config.toml
qk_norm = false
parallel_block = false
init_std_o = 0.00639
init_std_up = 0.0312
optimizer = "adamw"
beta1 = 0.95
schedule = "wsd"
MLP neurons of a small language model. Each row is named by its layer, matrix (gate and up: input weights) and neuron, and shows model dimensions 0-127. Each number is 500 + 50 x the weight over its row's rms, rounded and kept within 0 to 999. Numbers have three digits each. A neuron's up and down rows have the sign that makes its largest values positive.
A block is one neuron, or neurons of one layer that tend to fire together. Before each block is what it responds to, as a language model described it from the Wikipedia text at the highest values.

Responds to: The first hyphen of a --- cell in Markdown table separator rows (|---|---); weaker on commas or colons inside numbers (57,259; 4:21) and word-starting pieces (he of hearing).
L5.gate57:569538544486532547523496451475454513448530562499488491441429511505502551521550440491508395456469554476504498487502549369584491523582486526567467526479532492477482552497486525469479524636467472547552398498410484387557493547459465576552472466519430598505526475420439570487426478543517517460490597495481601452544555579581528446565528487470469484503441460576559495526462480495532447484493
L5.up57:478512568467449428511566429454499516498506483485490545481532502528515520509489364501529430462513490528418571553444466524575618537443559554550524536482580459521543571369473477504396535436470427477533388460422477450477527565458468521587560443473505505475464364448460580458428503543575544469473564467393581458548533557544549500522494477580552524476459502505523545453405499527476453514531
L5.gate67:533409463449468524538520486473515538638505470463431493508566498471486448477435511522461460534448418479466496484528552511462579352426510477541494564497480576401424535457519523417479559583494438528670534407465472527514537471482508438487535399566479476485515550535501575473490441519503522460479579466489520472556544532447565537515486456522512535483515592553458535414567515527494493470588
L5.up67:471416510474430461526499463440397466515608520483547660578513532490542415438499552549516497517531468585403511456487537441478425558468468499513419490515517537471434482480544560471453500511427576551511442654507528554487471567537569478476518503458485511498528480504522453425540466444481517449509533560618522474466473414499434517519601595420493567442538506486533496610522556471544472635543
L5.gate77:559425496530420598562472441486556581464519515431496528421515543393455481474596527521605482460435505477538510523478549520534505540554566491535514586517459478537478492514527583479468416516464431579426538538496396498445524441489514564565475478580457554451533473471518548479554573437517435483529582490544479533560546487575486518527572485468474410489410481519470515517582442593516463481550
L5.up77:523476472412514479572519440499557469429595544527451432519465485508455449502530475600461436506486595556450524468522459481536508584532463499520501575578534600501414505436548553435495345500512435477576605479475473441536504500543458589500525541569423472503563451541516527498527511525545533530478569411474525505479529480494488415528480412477535491546453489491579469485494544498487471524492
L5.gate133:564485417481500635609506532505502474448536506480526578445469488536549584451479496476435475458492553478531507626554496431535376483526544433553491504559478510616380465490530438537476431548618477519486448536529563544325434514503449505560441602545470513529551497486497426536523500521564474576504476542534589486527522519500467469511554483492412451571537480519443602560571473462541488498502
L5.up133:477573513507464464493509467420514478439550435548493522433521448581523542479487450415516436456433471512514531450540466535560503552562516454555499531498547509579457530492508362525610371540494381498469458487498468502432520527478425493532518498415528556559490584437514450543550503550454451478516472523550563533487625529585466453488431490460521491544535464525452496463438608465502473459479
L5.gate250:580526466524493421503563415399505518576576476467493472533477495536483473499453406480416467495495544481420478475444475597469523495466489559461506546583479549567490438529452464492588519531506458378466473439557528500399543512443517473411542424599456526511482459552535494472596401468491524431556504451509498511532515476577463507554412498467517482513472493466521431448600559478404540489595
L5.up250:561439434518482559506482399591530576579584442441453417536553522461511572445498472519470528487530521472412470539456504521405535494494594553578494510567501521484524370498567490396513483503455439485543502418498599468445467457445472474523462549452532498562473468492509491529508430511489491480512434458473458562570471484560527429453575541550532448522439544487446453527546595493467449530576
L5.gate325:558491508505466434506485469450463471541448422509547516512444499521522441505450466439547482520439494466491448461425535562558418497558599493580463531547562530478498382496486515420565471609544473525512446468500495497519465569466454480457624460513501484492518461559445538536517419578432519387537478488517569470528513542591503446519554509444565498483512595512616513451565523516475487413538
L5.up325:489584519567505505442438514565418483522507397475568451474463500544477486409471498509474541382523552521443495476508557545471529543516574530502499415534462511555601455505500457475479465461472598484541449488527551545524552514537603392469571553509487554548512492493518568468524594474462356464534482579488503505441530462610390538543482423529514512501618399516522415493476474543538506437587
L5.gate403:545510502567514510513436465589539567574494503496502610580469495560439459522581467482449495396483530536487476440421441494503442550459535522458539605564493495516511483481454525416430497583515532529559515482415423438437480555546555613490550495594452434504565479600492594513502426473484592442444499419460488478559533442618527479538504421514458491519546439517516538508566516474493467487492
L5.up403:517439501524529457507394503480486557533466521550483502502551444493495445467587598541561580475436445493499526500596444467537532496565573546497576478451559452450388487564434508481525465524626471520413569434459507546485477522503387515441473511428519438482465565390496501475521486452421593487486554518536503451470439516467514516606565466470529633400484530486502456506583470517543557436526
L5.gate470:561544491539504510495478438522591486418491495495442488399480572496458477482512455496514453403487566517546451485603527482557521435578537544559500524537408527599503396577440546469511512502505507465560461481528345521475533466500584530569519479577581517467545478467584571498512468578485445366527598428537547493564518471569497378521440528422515389532465499487453491505469504527508489464615
L5.up470:557529558441487516519505518468556439462553458483467505531443523516510485446456534435563509442442504497457481529471510499474521476536482549485474519531454472533530526568529572489452507593479468519487620470414546495515540525509408423548581520583418520516550446455454515497420504446479481504590423511581474430409571528555477386586477518438460538507381481550535509542497567532481411532535

Responds to: Middle or final subword pieces of multi-token proper names, mostly people and places in sports tables, lists and articles, such as Maastrich-t, Napole-on, Taup-in.
L9.gate172:439440498447570489559587541556599544492519490508511558471466368403525528498505511497452472602489490518499540416472505510445410505502591536573553547488531564457455522399503561487398403463508429451464462530506547543550503619528532478442511496455433493556503486509473445484514560519513474500449436462460539451434437437454501491517552472510465504533425498505459516500547657499448474602604
L9.up172:611424578452431461404451515523464490541468544465513502436511488432536541548413517511493505586431387553540483448468519502528455483527392544552510512480515509470516563520540529479528477470489488523596466445484450416525469498513543563499430531476489439544480498482462481471483439507529494560532498434445548526464503546531585526499456501459496515476510538458485477520528539526412461446482

Responds to: Small integers (mostly 1 or 2) as cell values in pipe-delimited Wikipedia tables, e.g. ranks, goals, standings, such as | 1 |, | 2 |, and list numerals like 5.
L9.gate38:492437553622553467541507529462478546420502562480490438476529586466474576570425483454501519526501622602507494487613420471498458455437580478554465469543554542525521546544494513550538465473452487449409498566442573485439462477442547544427461507531496470486498494592492516523515526510564500421541508460501525494559504462547557447528512450509465551545519532476464499510533528523384591491513
L9.up38:478563563501553420429466468486469553439478481438486458509590502491455533563555446559505478563476520537477529436566435526547557520450487562557444473508491486487425500580515525522537506422558538313492488543456529605521551510567436543472490487518510497492492440510478523428526565483490492504450433566412476495541489435533449446493479423571465516490515552490496475423450623503452581508492

Responds to: Single-letter or short pieces, mostly n, inside a split proper noun or word, e.g. Stenhousemuir, Lonnie, Syrian, Sørensen, Modern.
L2.gate1:500609532473417540469454463504448422475443500558520562562551518499506512509507533454513527464563497571530500439574500485471550497459539397441453469534511522492549527449401511540606450542452545541521504526567437508440404475493550450552524473542548484518562569505565487478506510487514514494589544445517509482462361404610479490495435493519456508502452436499458496519478452448512478357473
L2.up1:468529539466457560486497512541593584510475481503412534419480641525472542476517522484485482490566563486455535466517539415465575450496489471413546517483585584511542504522521481605544460504449543581512490472501476450487505472532612486464472512577486532498514524590630451458432518475586485558503593540498503407546514564539522485474508494574466574544452534515498529497528442473507543451463
L2.gate92:550484508437532432469480526476569531444536439477372365489509484459517495456589428518487508556465430506517560428462538463452383500560436545525465549478612562508478539530506473442437513543518383536510527405480600517578538418426452474508533449504507520471531529528410451496530473562499542540525544531560500454419564552430393492550513552454535585603495505508486484522456566466551537486478
L2.up92:458533591558476508481524488542472441527594497480524529530509427495456547478471490519534537479482470438449514510561500509526490561593422473501579418536463504467467509521539510525545510496507507448567472473547604446527531536444493504567491461504425544502556558517402528468521539489556544539459474466443515509492475440569467449397485602494422479535486480538584469435515506509492434555491
L2.gate187:498599551445425572520470537500500507584462477539439516505509477406463423557446538558564511502473531561510473473485482535477489589495518493523507479460536492505533376576532534574558535432424442510564481523521442575514433537568571526495576497514510500508559493465540486557489531592410412546578458560496647368574595519546478482569434504565463556449499525510516488420615457564483579524460
L2.up187:545535565486507547540480537534537464542593499405448544485516452475467468541444532553571538585525501524504535438541489448491540477593483605423600479532474495426549567569444558566599543420524635477459519522481580490437486483464526421545520466437535586450585466455520470499441536495501558486590543472474569523513513408595621500425424496510423482529472433501490493460600458542484388540531
L2.gate241:503524553535427498404486523570431538482529472487462639548511558444447475411553434537459536456514526576572468545427532581493566489580475569528573453520581546509552430423500492493673450527511408438431471516519514483476528579468565527462447430533439471487576510465509492438561463504391541461535589553540476482532492495456501441499510453504468560507441406501482473512472495531494471417533
L2.up241:492533570494488499451496439587493543507509588437497581459483555465582459519569527549592523548493399526519461454567431491471564518548519488508542431431542511491562410605395490472531514459481443446507434489500553443546548590508477541455432505588438520525502518495532505423382529530487489528506531505431482462445456568527530497445460444542487550412449451592383439499488429390469467500552
L2.gate338:526488536620559465532422429561583513515557490469474525400464486481478603622492569452511513499439553508448447525508460539537526468417426455543542473468507503579595498588385459517548571390432527531542440458513527570536582432409518499474405537503495475521507521439495500591433571595523508554542578426509443541515446434517540510415447422486538445482450484528417493510566435565602555479424
L2.up338:497487505513514553450471347566592446500562488483478531487522534492487443420488438366559528503477540464459480473532434532468409494504394496558485473536464429509552398494568515598481474465453439466425476565567496552472505442545477457455479545515611579561554440490623392500510523416478541489567557521480561515575589497579547511496520480479430394531512489520481528471618455470499496605412
L2.gate386:510508551554397469374482522506551515502531508491427432495468529473464429526430635569579522544533476434449470461601493601498436511424504550422533437475491521477458540520486493503460587377471532494536495413479485502526490457475541471525461518435465520445470516514590446468454608552634488626498552463514464540519472506446476525418471563523450508476457617570490462468494498480513501569483
L2.up386:410473442526466559550470486538499467461538524512453535423492545525534485505484536572646495536535480594466550597536519509524482596483489492463528523497416533512558534548479453544514491509472360523492488516509497578542459470455573540584510482403494574513539486521489486457455442542461451534556494503518461524531610429502459497440482513531575471447532502443540428571424528503504491442486
L2.gate390:589536512462466448454489522396455445536451535571428464424561500385479472502509522511517458576509428526540467519366526515527503580425551486576459500451510521446541597434511523447459578482503510444513419437453508537627487535461451508411453441453498538499546452535593549535528521359414487506500472553455485414530542564405441496502563484500520577553526589478540435475525506466492523532538
L2.up390:522483502529515531534501437412554531505581415434508490505502462584426515425513502417537460492584528471558470453545511447516586455531441450465492510524526542499594555469427436493558560448536441455514547418530516427447483485464562350438499480506381527465482435483540486461622388540508420595564485437574472551470524488477490536407562432545530485504481412434492585521474484462584484473433
L2.gate624:447585450558517487442508505459535508542458558547522612441439445492556418479530509521499494475518467399521536539505528480523527518485593499577494566498408443532508554405570503541458485468457444519474470443546399485453480505514431511409560477503545570414558472447487462492565463506517445416581489443439502461500492668471527487541427538462535470397516573492493538605538491485443463498487
L2.up624:518508475510552441470496592497556518494481512540386524465420471509499523491517509562498551580601487508468600531438387550389460418465527555507567581499496488526458531563573440575507478447426506456514579484512462460522514470516421503472448475566513507496488575464562397463570424455482458514560403428464405574523532521406521583548442535506508584390506479522461496425546556462554468506478

Responds to: En dashes and hyphens joining numbers or names in scores, records, and year spans, such as 3–4, 2013–14, and Föhr-Amrum.
L5.gate199:536488496494502569524519468506459490490545431475517515481491542496460505457520534562489444498464481573509548547519524458455349457478524435540564590538461491463469500547573521497542439512483407530523478489567403495421479443503512465510496529611482480531569484487498486487598435448460494493532488447577495419517520539575556443469492477541419506497507469548556560610410453621510465426430
L5.up199:452501546552425533499535512538452546515416501467473473440495428488538610505528544546603464488509480555435513395512539486593507485560519419543479567436406519477541544573427547572506588455441545481463422474540430465428506425443511526541528536391477467526575522398519521487488477534556502537502521512525463477541420553517533561532479502559461487528444542496429631511510357466501436484452
L5.gate202:412496448482447443422603493456477419541514560491452467409520518465468476537523478630568498599510459506510434532462531520460478566563528462541398507467444538508453541513539534506582565556530455493367454605524474506506479396493443513542529483488532493487418491509530427500486477582517515499451517499523427544546481509472534503473581472464391561491533503464450507453556482544406426493457
L5.up202:553498428520516501505536428492466569492577502510453413481500454475503495400481488537504564469476485562556495514476448527534513515477535477447532521517529560453507534458632489461565449540487473480501386479462523434449523511467648526500515372537382582667476469472489567458621540531490535539433509449465501556488493491541467510456508571512559533430488568569551480544437572523474570484408
L5.gate212:413510393514510564492510452485512464398477465523478519595513492476504493459488536566553446436518565411553503487551555522450432449536443422490520559527432479491488458505467550523439410567504509511470426536425547448489555505472560463530525553420441460422594520560481367504517466530529480532521454491605553410468413490535459536585560469498533545536452480493467538465466557479593478462532
L5.up212:456438495575497470397558457539483468504436437520505562511488390394491446497454557551546450536490539449469529519554450536509485492566421505485509562480441456490556502477485493539456559516511541585544459534450518570460559474537485490583451531454567456505430468555495391592520516526486387617475535453490442463498507426426463477436517515438469539515510577498499409492512558420548544469518
L5.gate230:457450586507506571442541473461385542492550534532518517446479446632429504391509422437483490425513577499457472493472472479461541476499467466461541577583496412505441417457511510578565486585483437507483483593560422454463546530491516448436456507544541486584509516486487581452588501497520557593500551562449553481480515438523472473467415520444494538435503481517513504598489447518575442534426
L5.up230:491491542450419535578537493502574547469563510542477459373484553476449534548504548560552467534558414459496495554523545424487412423502566517421450449461436506421515551475549554435553503443510520460507528589499508484422528457545541541487494486552450483613536473519451422430488497504495489387503466482489515525438520450507520590467534480565479511481538507494523483501531548498419374468469
L5.gate361:454487532438458538514459489530429530575504509583534445459589503497489434522493544512486529547565508502463455521426516477503462497450555474495514433428511438438403506494521485516470621391458406538424458469493456434583509397454488621538421486466507534555533422538446480633502458524499481459559508477416510478481480527557572511531473484518442536483454569465491453500526381477470488419499
L5.up361:553444460587559570552492564485498552513496344492484492459476530586487500496529413466582449400521492562453437442585526590415505490572512443607478517466558585478477492453552516497546478499450446532455499484522505456432469487406512474618442471472502471414477547508543478460568483469514528432537552482489494503485385490445504532462502580538521449529536545432537536516528470430547629494483
L5.gate580:590537510633529555521549475511479466467515454479548476506543494531514492444500397569474559480477480559539597520458536513577527512527537537518515517513483552503486400531538476486510399480443462511515482603547545510521501490440600537506430506589575466548530535501506567469560434423502443441602496554550586484514369415555540482415548445494424543482556455480510497494502439474509474422574
L5.up580:469492482583401457514387514453422527563448406478604564472538552480478481396530444441485496489487397522528477425567503487528490437533588403503401441553446462538444565491402532520502532506458519532447469460492524553539467446534487477533528512509461551539528488543580538585529526489565492556421470498430381468494497489511593503453591531491500465427480481461519596493475432547487490611480
L5.gate592:531518473510532390448595535630519525486540467600480504505427538486446509450570425477602465476536606551472491466563470449522481425512529546416502496483488603479564547494473545542543426611516445457476408481505467552391549593547455516550422464496521489570494505450474557528629489461542459494430540477444531457497499531527581507535547447530573414511507499545450476522486414531501554421511
L5.up592:483520506599503514490454571474488471547558661524473497463534603446403528561527479552516435493517562525478452520526544453522570495553447353496556449539451508545520527480517523512557428378424516554499492525477424458509469512459462469512513483522477563573501431504546402501533580481514452535462404437426470554491479477453517524423490545584437424514454481516545544519484531574459548493437
L5.gate628:497458525543521457551532434394475508515480518557583521517427476469517508481537625592525524561468613519485489564408479429523406543538469530430439485524476546532481511442494552471582456612527501514586543527408417541474537413557564535536614478542482493519504546500517536475585341536364548457516524563487514484531455483571561569533566462442498497523547566520536539519625469527483522430485
L5.up628:480495551512479500475454475552489464476520579490459571493462472522489505472460554494499496527388523467429488584482590459600473493501461427507527475502520554428449429458510473482494571547521562456517545530499430564514463452464563459537546511516497558581642506538426574504462486514400571461523543524513467468549458434569468605411470553517524501492444467496583542520564521470551430546541

Responds to: Short word pieces, often a single letter, that complete a split proper name, mostly foreign names in tables or lists, such as Glenn, Darko, Ganassi, Estádio.
L5.gate58:590553528505529495465439513522448638467455506598478458528529532496498461567486471477550444487434451475479495417490563443609433574481486470510516479569369516489403538439453444490438453504503562440584495468453491411563552530436515564443471449423493583545451509554567550526611493563521453455547464495530553427482609619539460480561523492488441539591434579534500548463466578524489522536448
L5.up58:556549544495548608551391524471495494455424539460546542477467430450564558472438497498604437474447474498456616551506493485544473546464445512571525504454469439531487501393520511451517430585504473491532439436571407477495481635506478601531417452593426517484501494491571459449438521474531423474447470422559448415505479537523501516505393515523515495480448609488509415453465518537480535518466
L5.gate92:540455499537518451529439513439489432522479419519528426487572538447405504567411489610493458528488449634527464487481522521463552444485441427526470482458505391457562552424530457552408472442462578526528434597534500510453456400423497510483571448453511543586539491503575451413598467519563579518516540436423527573518625611523526521504562448543496530527584594567473511452487487490513492469515
L5.up92:547508524381473517563496479428523522630468517482640528470470541412497404591446456486480408522515416508407492488509524548520488473436441476506454414506572478519541556472570518587541482516505484488457416402459453587425493437437549499493553470484479502601574479515412548430547448573487503541544509520403431416526523440546498570478525517585464518450475507533509470572531405412491447506529
L5.gate164:577454414588444511597562584456560518517507480523534506520469416534504503498437536501418555457545438545558539441528390496527537556499629466499412602514496498597559512543517525510483529569560452461557446536502484415400492553514465541548491476512567403535573541475543533475508513422519507556548473489468517486470506550561474577550508469520567528416594449511587527525415511449494533561525
L5.up164:571529492481514441506411518487551471518423552423515525513468531443511490499493583586571441558513533390512524455511550479533460476446461413579379512491513454468390523466575554518606454524450466467486537489563553389517608484634480489432514550494422495491461467524495424465536550595484478472536506418587473581420474536482508545533490467485460453540438475537589559519574446516569460507480
L5.gate435:536564542584507487504527516430584530498446590532462476504531521420454505528424518581564472539485417576516495444541515427570480551555531462556382487542463529495502518555470454458524531565589515442472496551509487469475545510516440476463459494493442467597457455474435492530544444597495517489490564455511577530490558561455517411476606495588504530570471559481488443513514520476438558527459
L5.up435:495476410537416527485482521550520524468432511541522537516528479462459525539428514446467576508512471519521510557515485479562449541462465568431425430474453455503520497534369498557501393407395513589452599524512452419472504477475361514469603421540530519391437474503523383572522552447559492516364457499522505548551398504414473571562388529544477588519511495476489490539544490516510582479545
L5.gate441:482450494527520518597479488528473613390393520504499469476486489531469520531511518586460448561595488524533552517432491565543518547488453542545477516469453478452503509480549423520486513501495528458545435531519512436476539570523566435553499535598486538555481454521608515489587494533504555463466455540518505393534519459578631471483401457494406472622422486504511557572488509490522565455417
L5.up441:483352496569531555559548466539451529493588510482508457552470434513415489513390497529481467496471487562438570428497419490467551544462624433529391499485568470497471497507466486455468528446513531501516585588586541496566418480600581529439430467534383442499565506437586505565449459521485567549455541444499473554467446540418514480525539419506498529437495523468552482500581487432485493480510
L5.gate456:445554480605528464523596377524505537470430469526545546553520561389582497600484524511525383544519466485481541384421509539511499435422528579536457497487543515519509556478588565533437447513440441530484554542506453598429460438590481503486595551507483484507469555478561489570576459432502530478525456476565466518503446568496529448466476406524558540454621515534492529633514444482595514495457
L5.up456:566459386524477413494451583528467468470516515574463428443469442404432497624476503616504488484486486492446479475478622507523545511464523451500476470430460514510479423505474472424494581473537519533520491562429538484596508454514554413489453439562470550538544396544448522507536533562477456464486510468557543514480526426523511462485482495551412544477497513465468508417493464502420544423540
L5.gate508:576538498561555439523476573491539546501493596595451389567412478481407469502571443608511492609499546478558437493552501519590483498579445443494493541521515451396480506490580491471523510570560528492562416473433488485575506534448479427530422486461392495541574527528556470466557448562518568521526535544405502526488482528504519427471460420549501590624499561455426480519493501488512501483562
L5.up508:530541551536509543571422595449508535528447564470542504400515437480513488523574520516497477551515524523501500401482479538544548505509532609510461549489465488517558500569492545530534603491500422521490555444520583471542534394479519541470543559495490485565451483489574457508500451515524511550511480525502512444572555479487545497551520554550555629396407552455437490488496419452476425555509
L5.gate545:480519420574509520509492524472476501543472592460547430444474469499443513513462548523566417598511484501485579524603445429463425538505514579573461492559519498453478647511546463543433529496508559463544459489491461474381514433530493490542451539534528488467555551476514508515550501525520517490452519446591580493554480449560481452518561415553394603500520581522499505562544507455502519517538
L5.up545:500481488491491544427595544496588502443515484499527577487454543548450419457475483585566412486482514534528493515579457447586462592459567590486507429503584537491509481557485595489515502536516481385513418544420464565527552466529450536512494551484522468441414466489509475477546442564469509522445390505582528348546475431588529467533558472579532518487461488482507521548579558582512511510560

Responds to: Numbers opening table cells or scores after a pipe (1, 2, 4), closing braces of superscript citations, and mid-word pieces like ma, ton, z.
L2.gate0:511498548455457495458492522561503540539499496474441427408446651515463521508575649550514557565576392513493559525423517540493478479563480513504462440441498500468432514513489486521390489361465502456492526561478622431535476424574463465460489564444478585457507519524526348528435548581481475496519478544394439548470485497505469521522455499644434439506453597549491474458555423482443503522488
L2.up0:523477576506480449546514504528546411468496519560395497519489597463465426559544548497492477490491486587441496400521510518542510477586489449490446457511551522485426476532502539418477581522519566458432551504466465429575524472498435565520539537604542500466436533477593534526493528455436372475608606551495531537543431476490464435484428490551448467447426473535483479472441531541486504552470
L2.gate5:582492463417529411492498572418406465449499502426445451448397522490467534445554542525491434544459455483534455515470538526456501399428605479446458428453529415455491546552536568508395459471426402505427512510505587439529575491500488470468571488413424517436527581438507441530521466550513482428510502519504465525438517529501451435486457447592506436568518539401484493599495505437414537500600
L2.up5:354420523575511405508506470516510524518488549546483549415490528453514527466562492498507514482520538514491523433566540530523501493551549450440557525464564451469471513514547468527451564475466533498430478463513521456457442443571537512488544499471464505575486505555509440546494489487502514569518562579477476458468522546606487519478572591534512496442435495518637489534521435499448527473456
L2.gate97:486528526577421439500473415482652498514450563429516416433434478435428495505560579508507486567544458427474469486493552528468508480528496589547500599524535491560480507528451497461509493498486545373490490514538500471413527546530439472486463511519451497509502507555466463541450446578492490546479623361429577437517505513454472470465524488531490495472549627411547546511487516506411529555405
L2.up97:406434467498484488525505563467437489489429452469552536450473480546554463526375557459409467547597502468504560552481570396530481557402592406552423406443445434552470580519554504503501504478534485570395355504490469380472501493590430616538503512527449499507489565477500425494534590521477472467524456493503535438501566561523586576506505484554438472484465504576452455535514560495562550518479
L2.gate290:531504484609531475474453542509475511470573469474493618491396500538451451542528471479507534497540522556531594501490460383530473554511570433472586484496562583552523484530561450468520478550555328476549549598511440504481495499593486521443493520456478496445551517558559596568535430564465505558544543451493624502465399524549461544433420493468515497441385495496504544567514457500583561537579
L2.up290:437498452461490508487494567400521514562594495437529609481488511464438531502488564518430627561532499505505511407491639463538500528507450457563548490411483502435524524492558475477541515489460430394473560548495538504562401440568494543433543545518483460439528456509544534540538477479541471569551501543431501538474462500539411580564525385553468467522378502540521493553436450549465391597535
L2.gate307:511445510438491482552413515424562447484537470496479435487522553435554543480470538506474493593531474460496458497509512518570462557481537429511551497403525501520499546498467466472526509472471507519473387504488519441598546479520454466491466590377542539455497483531492446537552470584484523472499513486420468520570497518465499501502572510506551461477462543597442467528518398422439486490394
L2.up307:439475533530497501510454587438495562409444582577424432452504536469519477491503520433506450510413598392600444456566480331498431482504576405424509456497517500480380409537582614513441479542489494502583515464505483509501532494563520525498497564576535510511512454511519506537526464496516500454565595470415466409501457445478592491492478507485496463478359573447548510471555444550488451485546
L2.gate361:487422498468562544499533483508592514488481543542440422455494448385493468478422501497490473374486432481573555501406461484605543522507463471467484518468493543399503454506463480551466482540611497529542486473416498523518464413518516406522613512494479480543556499531458550512528498542537455518496439562455435532597496498511493503383422491485513411484561549532484504500491499517455527511591
L2.up361:417455475533500584521463511489472513539468545483463483524514496431461586475500462553356439435520424534496477500476410493459525502443466431520481470490525454470406423594490618534416544537473502455453555500466527456561507515471565575486537491531485410623559533466565587596529491566434461486532467609466503475500502357500539530455466544572464509435536407610520523499534553595404482562538
L2.gate450:372522571525515467528518483482541447499419509525484449494543498465562524515521511556532513463400470520526451511531507562514515537366538490429453476502490594591564487465453493447602554465532453538564451498507498476523555473499510551604573555539479454494400513447524538427483487487613474453514473564502448488501538453492561541407499457489503502492418524512513580475569520528552457590469
L2.up450:551470471499474565506412497487533380448454539547532487470448524477489515442474583472537539484468514385555588597429521546521422598464555489546443531464601456521513529530527376535516588503463587551515506470482495491503558423463471517473450481469433470448456539526524545456467503462509451540633494482505537431395511476562501513399414489575493536486462456540476472512415497503509401517560
L2.gate605:615440534581481543488449482524471480549480480505447480485506497517458462519551554540547506546422407491569463425510553523493463459492470474490557455451525368448534513533523525531504561597460443476505419441484488484544460473472523528542466501457515522533526559534639537603402518516531501498553417554411528422532452468456576555492528522523568539442562538538558484465415422533553486418439
L2.up605:486521446482547543580440416492483504487554474477517536479482518489500547538495406472525456545389570433415491649547607513547476538503483567473510524483398488520449523539525450522527556474419592484449500552504517535440564468498546416541526643519510513457486333552489527547532557615455512415489519403429462499520562364557488546391461484493527479564437521434426552511607465524513520541573

Responds to: En dashes placed between two numbers, in game scores, year spans and value ranges, e.g. 8–3, 1970–71, 28–70mm.
L2.gate35:507444504554493540484585504527447542447542471475476555542430396449457527483539480428553508470432531496488457458515520434515481497645547421530464510575473524524504523456471464533501520638539390483553549566483439540419533546553409560467500443455498500537500476594463497497464428445481440490433447414558552499450565578583602489529523495466470433570455517540505489456433513608466549478487
L2.up35:453455472591486608393545440519524519498502454459497585505415411444497483488501488433446523504466537467521527451562516430490488498572531402454475448495490558494595440532475553495506617543453429490436477537473507462552619459502466529538486397460548455512521487490476475490448516452584422549458465511511469485502528477537593497594514552553511432560387541576525549493470436512373569446497
L2.gate37:484431485538454606516548452524456461533469494459502612517444462509446500476523446577496534488511489548493593451433473421500513528476447430483495449480460572493504451522485510528606474515503445612424472571464478471474498493490534595494494482427549523505525519492511539536481439475442465542453454521579517471557620508492505432576428417567465543388485429608521459612439440541509391456565
L2.up37:458455493385523528556561542471462510434477541487511524503522514447566551488529475621571541606546436496550515508442561461506639539589515442476401492500572509476529488471493531401446579432487459523535427462380542544551448425425440500406523434465395540469456442360506506447459444435440531513448431634463535483421597517375500493523438461597513509459505444531494523551425517516514528536547
L2.gate89:464437531412459476400501559427429510463497521448556446419550581531462491523416557532520443491514541577534445489510522565536493487550503507487417555446444507464425524489578492498491519511452540542454421551562438544474436428474542448584516538424580502643464499487567493449537555492510538549548424516515394488481459458450461460472472488436553541526486573512544518444533454532486548468431
L2.up89:437424567425531455532503470534484528573475516462545515477472576559550430429508538536484467522500593476589502511410514489471549558519500486544426533538470513506453464544486493569555463440472472527415515558628462547565563556524379564533453494414548528443470511387459507555562524469574450486574442477495446443514512497471575529414407528415499538463538482457603502482514566591521453483427
L2.gate121:499563449503484508562471525509516450509367555469482507581442423476439475516537447497522521464479537553441400448528560481460560426539516464544472621569456480541529469458508507477517359579596489462567560542486477457421505583449510513454605488530401484493540486555505441475495432446453532419425562526530582541552448476483548402553453565498484454476530515505575570525521433491496560430486
L2.up121:482534407577370577495469573494556468512506530347490490455536426472530492551459485481567578506512588555459491412398545505542529497542513426539541512479497525539512471493470540541555454473478525468537532470486545486590554492437527394491588471502504482507482455547432466389506456484537532543455546531483484583503470435509529425554435582579519413394501439546554493498493549412431575421508
L2.gate260:415424500505461558574452475563503518446492510501507520442401519580514546476490585480534572486527524609563519478461470562502521516501509403435564469458608473461571445456372565459496481503491513494533500520494511517490486557468562486490428528442576497526431457470472364573472534532536487497425498571469451487455512501489508473538536529444510508507500568483524434404504541512446655560496
L2.up260:471550533512543513469399515502439583525460408493492491421475462456671478442515555544476519539499449514484496473487503561449582450477456493518414356498488538415439487496492553452537554421443473446484513390544518489530385590606539496503440517455507490528490518499522516479557630509488468506490412564489556440506545465416593474516512524458501537439484514554526450470425564630478520411476
L2.gate373:495470568474474490465505462523537532421466523417510518512451444434520555419515513546447463455394432522438463512475508503469513501489561530505537517547443557455429507449504565416569414548502504362526443519480448456356490455411594501484554447576445568572487595469495505501481498459428531537550512509527592495525452517529508527388525529504485524544474455491608441505482600431533440516565
L2.up373:434502546601462548424463555534497508418528481431456480491468488466486559447519580521518554526564471467427469500470534439553468575440526484484468486500505490541450536542516538505577597552509525498583464484457581492413592490557446489480472380559510513498449459516572490467499586442453518555530427471530529428465524564504536562445518485573427569466468549543517468578397529539540415468500
L2.gate389:536592461640490493518455484551512457535474564482488535508535487475562494532539492553568545576502449576537529539573545501478566554526525523465435503486473445475569507369451521426608426493546535402455541520487465398452458494507493502492428511466521571536400583472514495560527526523547544523506480394477512559559458519482529452553503556533400516549392461516519528443481497441534546436405
L2.up389:485515570475450496497579563544557391558470468446382491518538498516495535487480543412434464494463562498561471490609512511462486457446539382500548528492453540515509459468443505447593358571477401442500424562529523438497452473408474486517462518542582473497483479521568502518470490482476522477535548514543501532542430563471488488604426575450469491540531446549572494488517412447479442482449
L2.gate474:452458481535411382458533489488604592479478437448620497504488511481527496498549542473483529432526527607463429530435478577438508473541540470453448456517524527497506479482521501501512492451530436454500557493481511531496434455583588462497564547568479575530413443483619470465533432423479575403503521450509570419552465567499510391558518515447495444526516529491547499518522485522522459530551
L2.up474:399500529508456438484475512513604569427534503456578496436460521486515496411502565495547510508464483599488389486544517607436518511497552462522437393476547538519535508500432527451557545387462505474555570497475516530562470422553517475544573528581557448529425420502536523472435440463522506455535416488424498468489512502567607420576450514445473511485526442508574494473463436567467369511557

Responds to: En dash between numbers in sports scores and results tables, such as 2–1 or 3–0, and opening parentheses after names or titles.
L9.gate358:372531444502456486502552541557505469504511513530395514567499459415510558442546542514443492539549532435530476510524436499563393410543541451465532569513473570486596593553475490464501491502493433479469490482468551466469396511426536608429498461492527519515493549533461509447502473492524460427564491455452520534495479506543436490448501454532471577605548558539436461524503498512593532528394
L9.up358:390566513446465559464593467438496447473497489488539436431440485527552506452426539551507535556560545581495528416457479430426439563533503439563502502505337527552489523540525554447557475452504549466518489571558470513521419488575484461523503452443532570496455524549510466441562466564507516584489477454558537612569512468483472528540521486574534462460537457437462427544604398447438464534435